MLP neurons of a small language model. Each row is named by its layer, matrix (up: input weights) and neuron, and shows model dimensions 192-255. Each number is 128 + 32 x the weight over its row's rms, rounded and kept within 0 to 255.
After each neuron's rows, "fires on" lists the tokens most often at its 100 highest values on Wikipedia text that the model never trained on.

L7.up567 [141 125 170  92 113 105  67  95 137  84 112  98 163 110  48 153 113 161 106 138 114 140 161 107  86  95 155  95 140 167 134 106  91  88 155 112 204  77  44 131 127 123 112 148 103 131  95 130 214 117 139  89 157 116 145 106  74 203 116 146 113 118 197 182]
fires on: " un", "-", " sp", " be", "l", "er"

L10.up214 [ 46 141 171 189 116 116 119 145 186  86 143 139 121 106  92 104 103 130 120 127 113 103 130 115  70 108  91 174 144 120 165  93  96 122 147  73 113 100  71 124  97 153 135 140 102 140 138 138 161 122 175  81 131 135 144 123 179  88 183  73 118 103 145 160]
fires on: "|", " |", "id", ".", "in"

L4.up822 [154 156 140  93 104 103  89  93 110 122  90 105  97 152 138 139 127 157 100 131  70 111 167 129 130 180 113 143  92 128 125 122  86 138 126 165 147 109 153  90  90 219 106 159 146 162 136 105  82 112 110 157 125 126 146  99 118 126 165 149  38 105 138 164]
fires on: "===", "p", "s", "red", "re", ":"

L7.up32 [175 117 126  70 107 100 141 154 156  98 121 127  52  80  80 117 146 127 139 148 130  70 174   7 150 112  99 114 155  97 112 159 163  78 149 104 141 119 146 154  83 145 153 193 126  77 116 175 123 115 166 153 130 101 124 105 135 130  48 105 105  87 117  80]
fires on: "s", "n", "om", "th", "em"

L8.up525 [ 74 142  64 104 117 161 122 145 119 125  88  71  95 121 123 143 117 133 142  47 106 141 142 156 133 157  67  99 191 153 142 169 115 149 112 123 107  58 118 141 184 147 150 178 121 122 123  92 100 121 149 112 180 181 136 125  97 155 156  89  74 165  95 146]
fires on: " and", ",", " he", " to", "le", " I"

L3.up951 [135  85 156  70 158 135 164 164 137 108 115  87  93 172 157 178 160 164 145  88  87  88 140 135 144 138  73 137 158  88 107 123 118 129 102 134 167 145 109 136 135 117 121 186 149  95 115 127  95 149 130 111 108 129 131 107 101 145 213  87 137  59  88  96]
fires on: "s", "k", "y", "o", "n", "i"

L10.up889 [ 85 133 138 132  88 115 169  60 174 172 162 158 122 105 152  96 163 119 137  82 121  72 180 184  87 132 148 108 114 144  66 100 123 124 117 137 139 137  98  86 174  91  95 140 148 130 148 155 144 143 115 108 155  79 135 121 132 132 128 110  82 153 165 139]
fires on: " in", " of", "-", " di", "u"

L3.up909 [135 153 152 115 203 152 136  93 129  90 150 198 120 121 137 131  98 144 144 190 153 129 104  21 135 132 126 119 129 111 106  82 135  53 161 101 106 134 101 138 163 111 183  96 154 140 110 108 179 150 158 194 136 122 179 133 153  77 144 166  72  99 151 165]
fires on: ".", " with", " but"

L5.up86 [101  97  92 110 116 111  59  92 130 157 108  72 105 123 180 138 128  79 119 104 154 124 119 131 104 138 156 127 112 131  85 119 152 169 160 125  96  69 130 140 146 111 111 135 134 141 173 150 157 142 132 112 130 132 163  65 153 139 107 127 116  76 126 135]
fires on: "s", "gin", "ly", "ed", "."

L8.up171 [146 149 100 180 138 145  82 162 112 193 106 122 101 160 164 217  70 119 177 116  77 152 201 188 174 145 178  99 170 147 146 102 134 120 118 169 133 170  83 123  56  29 124  93 139 114 106 112 159 167 137 149 105 136 143 121  78  53 121 157 110 101  99 150]
fires on: "te", "ri", " a", "b", "n", "or"

L9.up89 [ 99 104 132  91  94 137 150 133 153 140  88 129 167 136 136 125  81 185 105 124  94 146 110 150 144  94 133 107 134  29 160 111  94 105 135 160 108 148  97 116  75 156  79  73 141 142 167 159 118 194 111 148 134 106 116  99 128 108 164 147 180 135 123 112]
fires on: " as", ",", " because", " when", " where", " which"

L4.up767 [136  89 106 125 161 135 104 161 130  92 154 115 135 121 149 155 129 129 136  97 142 154 112 138  51 129  64 105 165 147 112 101  75 128 111 144 144 168 119 142 110 127 136  77 169 105 202  90 212 158  55 131 125 126 121 160  94 139  91 185 171 154 179 164]
fires on: "ur", "\n", "er"

L8.up763 [128 129 144 122 152 122 147 127 131 120 146  91 132 153  53 117 102 135 113 160  92  93 109 143 117  60 146 121 133 111 185 124  63 164 142  69 121 132 192 142 171 131 166 105  94 210  98 102  96  73 156 132  86 144 165 101 136  80 158 115 125 164  94 147]
fires on: " and", "-", "–", ",", " or"

L9.up491 [114 159 118 115 109 145 122 145 144  68 132 134 187 113 104 108 169 223  95 174 149 159 115 115 132 123 100 128 137 144 160  94 150 117  92 171  92 105 119 136 151 188 116 110  73 110  34 165 100 169  92 120 106  85 100  88 119 124 150 150 146 220  89  99]
fires on: "t", ".", "d", "k", " Le", "her"

L4.up810 [148 117 164 141 114 177 106 123  97 116 134 181 157 117 130 160 136  99  92 137  57 124  85  38 159 116  72 136  87 127 149 133 176 139 144 165 117 110 122 132 168  93 166 137 151 114 110 121 103 123 114 170 127 159  90  95 140 151 145 214 123 138 160 162]
fires on: "s", "b", "ri", "ic", "re", "c"

L7.up358 [ 64  66 131 109  80 148 133 104 155 149 104 210 108 136 147  92 148 107 100  92  84 151 118  65 168 137 134  67  91  96 154 156 136 147 151 103 108 158  88 159 159 148 129  85 156  86 144 146 143 114 150 123 150 145 131 163 139 135 135 113 150 187 149  93]
fires on: "re", "th", "a"

L9.up368 [ 87 103  88 101 204 142 136  25 132  93 192 143 141 174 116 132 136 130 122 144 151 185 111 154 115 144 127 126 169 161 153 138 110 158 167 158 130 122 141  78 140  78 144 102 134 179 106 134 102 106 152 122 155 168 102 162 109 128 160 176 147 120 128 118]
fires on: ";", "ri", "it", " ", "re", "el"

L3.up692 [148 133 159 144 143 102 146  97 112 122 143 174 137  94 155 192 177 118 161 126 106  62 138 151 107 142 147 160 117 117  78 112 188 145 117 157 110 123 126 210 132 141 183  91 100 138 103 107 174 136 139 133  95  90  93 117 149 115 146 164 120 126 136 144]
fires on: "us", "land", "is", "ong", "view", "men"

L4.up484 [176 140 138 112 169 133 118 175  98 172 158 125 176 155 125 103 152  56 133 128 126 139 143 143 100 149  99 118 148 115 159  80 114 122 148 119 141 134 102 141 120 102  56  84 149 158 157  65 166 116 150 124 112 163 106 119 172 167 148 152 199 152 221 188]
fires on: "ur", " |", "r", "mit"

L4.up382 [139  95 197 121  69 154 137 131 101 104  97 159  96 143 122 130 164  77 134 110 161 143 206  94 132 157 107 161 131 140 134 129 162  92 134 131 141 146 197 138  84 131 157 173 134 160 112 131 210  86 130 135 173 124  56 110 173 140  77 167 154 128 151  93]
fires on: "s", "ru", "n", "tt", "ate", "y"

L3.up445 [ 86  63  87 142 125 143  72 128 144  99  87 129 140 143  81  80  76 100 113  75 173 138 121 110  69 115 109 150 172  92 138 130 118 127 180 118 109 151 176 131 185 125 153 116 112 109 124 158 123 173 135 172  83  78 106  77 113 108 101 106 172 115 135 154]
fires on: "re", "d", "st", "ma", "c", "-"

L4.up63 [180 160 136 101  84 157 100 125  92 137 120  94 125  82 120 121 130 123 147 123 101 152  82 101  74 142 159 142 150 179 174 115  55  89 140 115 135 173 116 152 164 158 130 137 128  78 105 135 114 161 130  87 145 101 106 117 131  79 154 120  86 118 136 126]
fires on: "er", "y", "s", "e", "her", "ard"

L5.up476 [153 212 161 111 197 115 125 158 101 120 133 135 131 146 176 173 118 129 131 137  74 103 147 115 150 108 123 118 143 117 137 122 110  95  79 145 125 134  71 153 133 136  66 162 139 132 128 122 147 127 123 119 129 104 131 115  85  70 127  79 122 101 106 121]
fires on: "o", "te", "ri", "n"

L7.up5 [122 121 122 160 151  81 165  58 116  87 209 156 170 141 108 192  91 166 112 173 137  83 130 106 130 152  84  63 115 106 176 110 135 120 172  96 108  86  82 125 124  96 100  95 108  78  93 147 110 100 147 149 122  58 179  86 106 121 125 147 118  89 100 186]
fires on: ",", " (", ":", ".", "o"

L8.up636 [ 96 103  95 160 164  71 131 131 188 158 135 100 165  93  95 150 115 132 145 103  95 151 117  51 109 127 117 163 117  88 167 136 160 165 167 134 153  98  87 118  58 162 127 138 117 154 168 154 109 116 143 123 122 100 193  74  69 105 118  93 144 111 145 135]
fires on: ".", " |"

L4.up663 [103 133 146 109 167 113 114 163 112 109 153 159 146 101 146 134  99  47 108 104 131 128 194 102 139 126 166 142 188 110 148 148 118 119 116 171 133 130 114 190  99 152 152  73 157 126 120 115 101 172 142 106 112 159 148  82  88 104  95 147 168 159 121  83]
fires on: "ar", "ent", "cent", "ate", "ant", "ed"

L5.up860 [ 86  89  81 143  46 109 141 193 133 154 114 151  92 160 180 138 109 147 126 119 147 167 139  99 151 113  98 124 134 119 155 106  84 142 161  80 104 119 120 108 110 150  95 133 161 122  85 107 166 170 115 152 174 118  96  78  97  89  93 133 184 146 113 115]
fires on: "s", "d", "ed", ".", " |", "red"

L4.up285 [108  94 115  89  60 127 201 134 103 126 114 153  95 143 156  92 113 141 118 102 196 117  93 135 182 140  92  75 191 146 112 139 134 151 128 149 109 103  65 166 148 137  79  60 103 105 121 143 138  87 148 156 106  88 115 154 137  94 140 109 147 160  77  90]
fires on: "ed", "ven", "d", "ved", "ve", "st"

L3.up13 [116 109 134 151 135  63 123 165 148 168 149 125  96  81 120 125 129 145  55  68 118  82 132 147 102 181 152 149 168  70 112 137  97 165 169  82  61 137 105 116 106 156 144 147 171 123 121 114 153  98  73 187 151 112 116 154 127  96  67  76 150  98 123 127]
fires on: "er", "il", "ra", "o", "al", "ed"

L4.up816 [125 141 144 133 162 155 102 127 144 148  83 214 101  81 152 131 152 139 125 145  48 137 114 116 231  96  97 149 149 152 154  86 141 168 174 109 112 125 152 117  92 109 142 157 160 123 118  91 149 130  74 163  79 161 121 103 119 123 172 127 139  91  71 114]
fires on: "d", "k", "v", "ig", "n", "r"

L4.up1015 [ 84 131 141 141 162  70 121 115 121  79  66 186 146  59 160  70 124  67 139 158  87 142  81 106 103  99 114 175 157 115 126 117  96 116 149 146 148  91 136 137 139 119 128 160 108 138 108 110 133 151  90 173 154 152 180  47 162 124 105 143 125 117  96 141]
fires on: "r", "ol", "n", "v", "et"

L4.up97 [186 170 150 136 141 110 107 108 129 128  83 103 130 139 128 145 166  80 134 118 102  81 177 170 126 174 127 130 175 153  90 139  80 131  93  95 122  86 150 120  78  84  95 142 136  77  90  98 120 103  93 179  89  98 147 133 166 124 112 154 182 192 120 103]
fires on: "n", " an", "ve", "ph"

L3.up504 [ 68  61  88 140 141 122 128  87 148 147 179  87 117 147 125 138  76 142 107  89  89  61 150  97 129 146 153 134 108 108  52 128 149 122 182 121 129 116 139 110  88 117 127 172 158 127 157 116 103 163 146 114 103 143 144  89 130 127 124 109 146 121 118 116]
fires on: ".", " of", "te", "ent", "s", "an"

L7.up350 [134  97 177 151  92  96 118  94 129 123 160 112 145 136 133 172 137  79 137 166 132 143 165 145 198 127 146 141 161 150 115 123  77 180  86 124 118 104 120 106 168 117 159 120 151 173 104  81 145  81  86 212 173 144 131 158 131 181  92 133 103 117 102  76]
fires on: "\n", ".", " |"

L5.up858 [132 139 166 186 115 137 145 133  44 130 113 150 106 126 132 159 164 141 117  50 127  99  96  97 164 141 150 131 118 113  78 112 146 145 150 169  89 198 121 156 153 126 198 146 145 116 166 131 205 125  87 175 160 131 171 154 117 102 120 116 147 108 163 153]
fires on: "er", "ed", "es", "y", "te"

L8.up807 [118 113  93 116 139 113 115 137 138 162 133 131 119  90  83 110  43  59 129 128  86  71 127 101 174  98 101 136 160 153 134 157 128 109  97 150 136 101 164 118 126 115 169  95  88 166 121  83 106 118 159 132  71 123 128 102 132 152 105 119 191 183 134 128]
fires on: ",", "s", "y", "st", "ill", " and"

L8.up590 [106 132  87 153 152 140  72 164 119 113 167 173 121 103 129  99 116 100 172 133 127  89 173 101 136 119 146 164 174 176 142 144 103  82 172 113 149 141 119 159 124  72 186 109 179 156 110 186 120 100 134 168 110 106  79 174  93 159 123 136 117  71 112 121]
fires on: " |", ";", "ir", ".", "el"

L7.up111 [ 84 135  74 138  98  62 119 144 136 145  90 154 107 159 109 118 116 119 141  81 123 196  47 111  99 183 159 149 108 110 166 134 139 107 101 154  80 119 181 147 190 159 154 121 106 103  65 185  92 120 157 104 139 167 102 184  99 103 168 140  82 161 147 133]
fires on: "re", "st", " New", "t", "ine", "ke"

L5.up138 [149 140  76 110 186 106 163 109 124 150 138 116 191  96 127 153 164 107 121  89 132  78 162 195 130 138  80 145 161 114 133  57 186 157 101 122 110 132 122 151 176 105 140 135 160 141 123 137 140 209 134 140 138  85 110 185 131 141 123 155  86 134 179 157]
fires on: "us", ":", " of"

L5.up23 [177 110  89 129 114  77 123 106 162 134 170 124 131 162 161 110 143 131  84 161 121 113 133 114 199 158 137 150 101 121 170 181 174 158 154  92 130  76 169 142 119 128  70 179  78 148 162 149 131 135 153 150 159 177  70 115 158 143  73 168 119 174 121 115]
fires on: "il", "ing", "old", "ed", "d", "ight"

L9.up766 [ 77 125 150 159 136  95 114 117 155 118 175 181 127 128 116 125 124  89 197 146 108 140 174 147 133 144 157 147 139 174 120 135 151 194 112 131 116 140 112 126 112 103 147 149  97 117  83 117  89  98 117  81 151 121 124 141 132 129 101  99  82 102 153  70]
fires on: " |", "\n", "if", " in"

L7.up568 [134  87 119 118 127 140 115  83 149 131 106 156 103 172 143 131 113 132 167 218 172 108 162 113 139 110 168 104 145 119 113 153 125 100 122  64 134 175 148 157 171 144 117  76 152 111 153  85 130 182 186 124 145 132 138 140 120 142 177  97 117  98 147 170]
fires on: "er", "ad", "s", "ar", "ed", "tro"

L5.up674 [ 93 140  81 126 151 138 153 129 138 143  77 126 154  93 134 153 163 146  96  66 119 165 184 128 132 192 151 159 118  63 136 122 134 160 139 161 113 140  72  77 158 119 165 169 138 112 145 146 101 134 108 116 109 180  94 130 157 154  85 132 161 166 140  93]
fires on: " of", "s", "th", "f", "ver", "W"

L8.up766 [135 118 121 150 115 163 117 116 133 119 112 116  98 151 170 139 129 146  91 125  85 143 162  91 112 126  90 128 169 167 100 110 122 173 133 122 161 148  84 132 100  61 115  75  69 114 153 116 136 156  58 120 156  82 104 138 150  85 144 141 163 136 168 122]
fires on: "s", "hy", "ur", "y"

L5.up115 [176 118 193  71 134 164  86  85 112 115 149 162 117 122 118 207  87 115 202 125  49  90 165 130 114 115  96 111 176 102 130 130  69 127  93 107 105 118  88 173 128 129 103 119 107 116 128 151 124 123 113 109 187 153 145 120 122 106 139 136 134 103 135 178]
fires on: " the", " J", "a", " 2", " University", "'"

L9.up311 [142 160 124 100  80 156  90 117 120 166 135 150 131  72  82 146 204 138 161 179  61 131 102 148  62  83 137 110 165 153 111  76 124 104  93  99 142 101 152 177 177  88 122 101 132 148 122  80 172 112 143 126 125 106 128  97  96 124 136 133  75 116 112 116]
fires on: "s", "e", "ce", "i", "u", "ron"

L5.up208 [163 166 141 150 168 131 129 148 159  97 100 104 148 160 103 186 124 107 120  72 115  86 197  94  89 146 114 126 125  72  87  91 137  99 103 148  94 169 110 129 137 180 151  59  94 132 108 101 122 170 124 124 125 150 134 176 117  69 100 153 120 149 128  95]
fires on: "g", "fer", "amp", "er", "ru", "per"

L4.up940 [165 174 164 103  86 137 163  85 155 174 153  75 167  71  71 170 158  98 149 157 191 125 199  88 106  91 109 101 163 124  82 129 134 141 165 147 184 105 133  49 164 102 124 108 133 130 122 113 145  99  88 174 112 107 146  81  78 118 103 115 124  78 203 126]
fires on: "z", "u", "i", " over", " met"

L3.up869 [158 118 171 142 169 186  50 164 105 108 172 144 134  87  90 126 110 101 132  81 189  95 129  91  94 102  63 140 153 100 122  65 170 123 148 175 117 141 125 100 155 162 136 112 106 112 180  36 155 139 123 148 133 136 138 132 123 109 187 167 116 180 162 182]
fires on: "g", "ur", "us", "l", "ook", "ance"

L4.up403 [132 113  99 125 143  94 136 124 140 136 102 118 113 118 171 150 114 108 134 130 142  64 138 134 136 165 118 105 172 139 110  67 191 140 122 167 143 135 115  96 146 122  82  46  80  97 116 149 137  46 185  81 124 100 104  95 115 132 114 125  85 110 103 141]
fires on: "d", "way", "ed", "ter", "v", "y"

L5.up305 [159  89 129 127 156 147  52 141  99  95 149 124  98 102 129 132 157 149 142 122 146 138 159 145 139 113 154 133 142 116 103 176  92  99 104 101 136 188 128 171 156 173 160  84 106 132 114 106 145 146 165 101 129 128 106  57 158 123 173 114  77 137  91 199]
fires on: "ar", "hi", "qui", "s", "ive"

L3.up0 [111  93 162 132 139 173 124 131 151 142  41 162  88 122 157 135 127 135 172 112 115 132 167 148 102 130 166 135  80 106 144 130 138  73 181 162 179 148 185 163 135 104 138  89 128 106  72 122 163  84 105 110 145 118 113 149 109 116 159 108 149 113 114 140]
fires on: "s", " co", "n", "d", "ral", "o"

L9.up191 [148 155  68 158 199 181 139  14  97 154 114 131  87 133 145 121 111 142 135 103 113 132 133 183 115 130 114 107 162  83  96 148  69 113 132 165  71 142 151 157  87 124 217 155 155 138 148 160  97 119 127  83 122 144 134 132  92 130 141 155 115 124 153 128]
fires on: "re", " ", "le", " ex", " ma"

L9.up269 [164 139 179 120 105 118 138  76 136 116 101 113  68 120 126 157 129 143 103 124 149 179 135 119 117 111  90  67 165 173 117 115 115 170 114 104 132 113  73 108  84 104 136 129  69 152 119 109 141 145 124 179 142  86 154 120  81 156 133 153  96  67 178 112]
fires on: "u", " W", "z", "s", " L"

L7.up28 [134 142 172 133 188 177 105  86 169 138 169 160 145 127  85 178 100 147  97 123 135 115 147 138  43 180 110  93 140 116 135 122  95 111 122 136 152 139 124 113 159 116 123 139 144 127 113 184 148 144 121  98 174 140 131  90 136 167 128 192 121 157 145 119]
fires on: "pp", "l", "c", "°", "er", " App"

L5.up613 [167 128 123  64 116 176  82 145  81  94  99 110 124 144 152 127 163 130 131 108 113 146 135  89 210 110  61 153 151  84 107 129  94 145 109 152 128  95 120 127 135 139  65 119 118 117 146 101 135 122 144 110 130 113 123 109 171 117 122 161 113  88 123 184]
fires on: "E", " is", " an", "C", ":"

L8.up819 [192 207 103 121  99 111 161 139 171 145 177 161 114 122 128 139 138 123 123 119 144 127  93 140  72  52  65 151 158 151 151 116 113 145 141  82 108 144 115 113 165 117 111 138 152 122 123 135 126 116 121 117 197 144 116 143  61 167 124 216 157 142 160 146]
fires on: ":", " 1", "t", "l"

L5.up969 [180 116  82 111 154 100 163  83 144 100 109 156 106 145 156 210 161  86 122 148 118  33 143 137 110 136  81 188 115 120 118  80 184 151 178 144 127 102 143 153 115 122 123 137 133 131 161 149 132 130 107 109 123  92 106 173  83 112 111  83 153  88 221 114]
fires on: "ed", ":", "ations", " since", "s", "ad"

L4.up869 [115 120  89 107 125 100 163 104 158 121  62 162 101 126  80  60 151 137 124 119 138 136 176 126 185 145  64 122 162 153 148 134 120 127  99 111 140 119 103 125 168 141 138  34 190 161  99 149  99  93 132  81 143 168 110 149 107 103 143 115 157 155 136  94]
fires on: "ra", "la", "re", "ir", "t", "ut"

L9.up661 [ 86  90 116 117 140  99 181  86 128 131 144 179  82 149  79 117 136 101  87 140  90 148 163 156 137  56 156 149 132 149 188 102 129 124 142 176 159 109 157 136 151 156 136 118 140 167  80 101  73 118  80 115 103 183 164  57  65 124  97 112 171 217 142 129]
fires on: "ent", "ab", "rect", "st", "ant"

L3.up859 [161 115 108 157 130  93 150  89  96 157 154 119 122 201  96 113  65 121 158  71  80 155 127 126  90 107 161 118 113 121  89 151 127 115 139 118 121 121 166 115 109 125 106 165 158 139 117 144 117 151 130 118 179 127  99 142  80 206 111  99 140 108 179 114]
fires on: "or", " of", "th", "el", "te", "le"

L9.up895 [101 117  84  88  90 151 147  89  90 136  82 108 109 158 113 133 124 126 104 119 128 152 134  96 103 144  28 119 123 160 147 101  67 159 114 114 109 142 185 131 163 126 124 137 180 140 147 163  69 146 145  79 116 139  93 114 135 123  88 135  82  95  92  75]
fires on: "s", "ar", " December", "'", "er", " March"

L5.up769 [ 97 123 108 152 138 125  52 143 113 122 132 112  70 126 106 102 148 122  55 146  98 180 139 142 114 136 132 142 225 101 206  68  83 160 141  67  78 135 146  61 136 142 132  57 126  91 110 133 137 123 175  92  66  59 147 139 136 118  91  88 117 122 112 162]
fires on: "st", "y", ".", "z", "re"

L3.up983 [126 125  80 133 120  72  88 172  89  97 119 192 162 151  69  70 170  77 128 141 143 182 117  90 101 107 162 133 177 112 155 158 124 142  96 138  81 158 103 162 141 105  96 108  92 176  76 145 169 113 146 150 150 166 167 118 119 135 138  97  77 147 137 126]
fires on: "t", " not", "out", "st", "to", "ive"

L5.up176 [ 68 153  83 128 131  99  84 133  50 161 148 120 183 101 167 103 171  98 143 157  76 155 121 193 201 118 124  99 102  64 112 120 146  99 132 136  94 116  97  84 109 137 123 102 113 119 121 132 177  60  99 107 162 188 103 132 153 101 122 163 114  86 138  95]
fires on: "ar", "ke", "o", "re", "t"

L5.up39 [147 137 111 111 150 113 157 140 105  95 134 139 161 120 138 131  38  72 159 153 140 122 250 124 129 153  71 166  70 160 157 120 167  86 128 100  70 129 134 131 125 133 105 110 127  68 201 159 173 112 148 108 126 121 142 123 151 158 201 108 116  87 162 179]
fires on: "\"", "i", " Pi", "s", "bi"

L7.up494 [105 125  60 142 124 130 130 161 154 126 168 117 125  90 159 142 125 114 128 148 124  83 135  91 118 138 104 151 160 106 128  69  63  60 176  91  98 104 107 146 114 116 173 161 127 103 117 151 141 156 165 127 142  87 131 128  95  76  76  54 165 100 138 105]
fires on: ".", " |", "ction", " only", ";", "t"

L8.up115 [128 121  94 150 170 138 165  95 132 105 130 172 189 151 121  99  96 146  96 106  71  95 108 155 150 185 122 123 105  68 119 103 117 130 160 155  85 107 156 173 155 152 129 143 144 107 163 147 151 102 146 113  70  86 119 210 106 168 107 114  55 146 150 122]
fires on: " N", " J", " S", " dis", ":", "on"

L4.up729 [144 140  88 135 187  67 167 143 127 152 170 155 138 106  96 119 130 100  92 115  90 161 155 124 189 177 138 108 158 138 110  85 154 133 127 142  92  95 143 138 104 124  72 163 182  99 140 144 135 174 107 116 123 135 129 207 143 118 122 122 115 120 167 142]
fires on: "ni", "us", "pp", " creat", "m", " which"

L5.up151 [133  85 139 145  89 176 128 169 114 135 100 118 102 115  99  53 106 150 157 105 121 170  97 107 159  75 156 122  61 124  89 162 131 174 182 103 158 182 161 169 134 116  99 116 117 114  97 130 122 162 123 132 166 126  99 137 120 138 190 140 118 109 101 133]
fires on: "th", "ur", "d", "min", "n", "ight"

L9.up744 [173 159  67  96  75 119 145  97 139  93  79 124  98 103 114 188 174 116 101  94 191 108 134 137 179 170 177 103 114 168  68 140 138 133 134  94 124 133 127 139 202 180 150 153  98  91 188 111 164  74 138 136 173 162  98 121 139 123 167 134 167 166 118 125]
fires on: " is", " st", " St", " tr", " fa", "ro"

L3.up352 [ 71 112  40 185 171 128 156 151 161  99 163  53 143 147 109 211  79 131 141 113 117 103 121 121 148 102 138 112 124  98 135 144 121 165 175 105 115 136  35  85  94 177  84 154 150 105 138  80 110 110 144 106 101 174 118 156 105  76 132 137 106 115 118 132]
fires on: ".", "in", ",", "bu", "iv"

L9.up268 [122 133 133 133  78 166  98 128  80 111 122 155 172 160 124 163 136 157 102  90 120 155 147 110 142  64 113 169 146 129  78 146 134 102 121 150 141 124 172 124 111  78  82 112 144 149 168 106 107 204 128 130  98 144 109 158 168 147  92 155 125 137 104 175]
fires on: ":", "′", " is", "ic", "s", " "

L5.up375 [113 115 116 214  99 149 179 170  86 118 120 121  45 106 113 150 158 163 148 144 169 148 129  98 131 137 143 153 169 102 127 137 149  98 160 172 100 127  18  76 107 118  97 116  57 109 113 138 135 192 121 189 103 124 131 113 153 126 132  87 124 129 107 134]
fires on: ".", "at", "se", "us", "ing", " those"

L10.up805 [139  88  24  79 143 153 103 167 172 154 151  80 133  99 132 107 141 166 144 145 158 177 148 156 131 142 115 157 156 174 113 137 154 105  85 124 102 115 143 126 144 149 103 124  75 177 115  92 135 120 131 108 127  68 122 100 144 164 166 105 137 208 154  70]
fires on: " re", "and", "und", "k", "d", "od"

L10.up830 [165 110 179  77  88 155 103 122 116 134  62  93 118 138 131 195 122 112 115 138 127  96 156 130  81 187 138 134 149 114 173  93 146 171 114 132 189 141 123  76 165 143 130  99 176 161 154 190 148 141 116  87 101 100  99 132  82 139 152 121  56 144 126 162]
fires on: "s", "ed", "ers", "ies", "les", ":"

L9.up613 [118 130 132  84 124 121 130 129 101 165 117 140 139 132  81 112 129  96 119  84 114 142 146 140 166 161 204  64 127  72 106 167 127 177 126  61 104 170  78 175 154 107 138 101 130  92 122 151 138 129 167  83 131 159 103 123 137 159  99 132 111  98 112 158]
fires on: " ", " the", "th", " of"

L7.up97 [ 81 122 156 128 115 140 146 124  88 127  79 148 123 120 141 130 136 146  79 126  94 109  85 112 188 158 123 130  62 143 192 106 187 139  65 137 127 124 126 144 135 137 128 132 163  85  88 192 136 129 127 130 150 140  94 194 131 152  94 131  76 159 146 146]
fires on: "ra", "re", "y", "m", "ine", "ed"

L5.up383 [130 154  51 128 175 123 131 118 115 150 155 131 158 148 125 126 137  64 150  98 121 156 102  96 169 108 130 162 157 128 168 141 165 147 103 142 191 123 183 106 118 108 159 125 132 158 163 141 110  82 147 136 126  93 139 109  68 105 126  73 143 114 129 170]
fires on: "\n", ".", "st", "=="

L8.up649 [110 176  94 136  88 147 157  69  71 191  75 133 129 142 158 118 127 108 160  55 106 137 133 134 192 143  75 148 195 165 106  89 178 134  68 153  92  96 124  77 143 157 170 162 156 124 141 121 147 133 104 131  94 142 135 124 175 125 180 133  53 113 142 108]
fires on: " and", " well", "ly", " is", " to"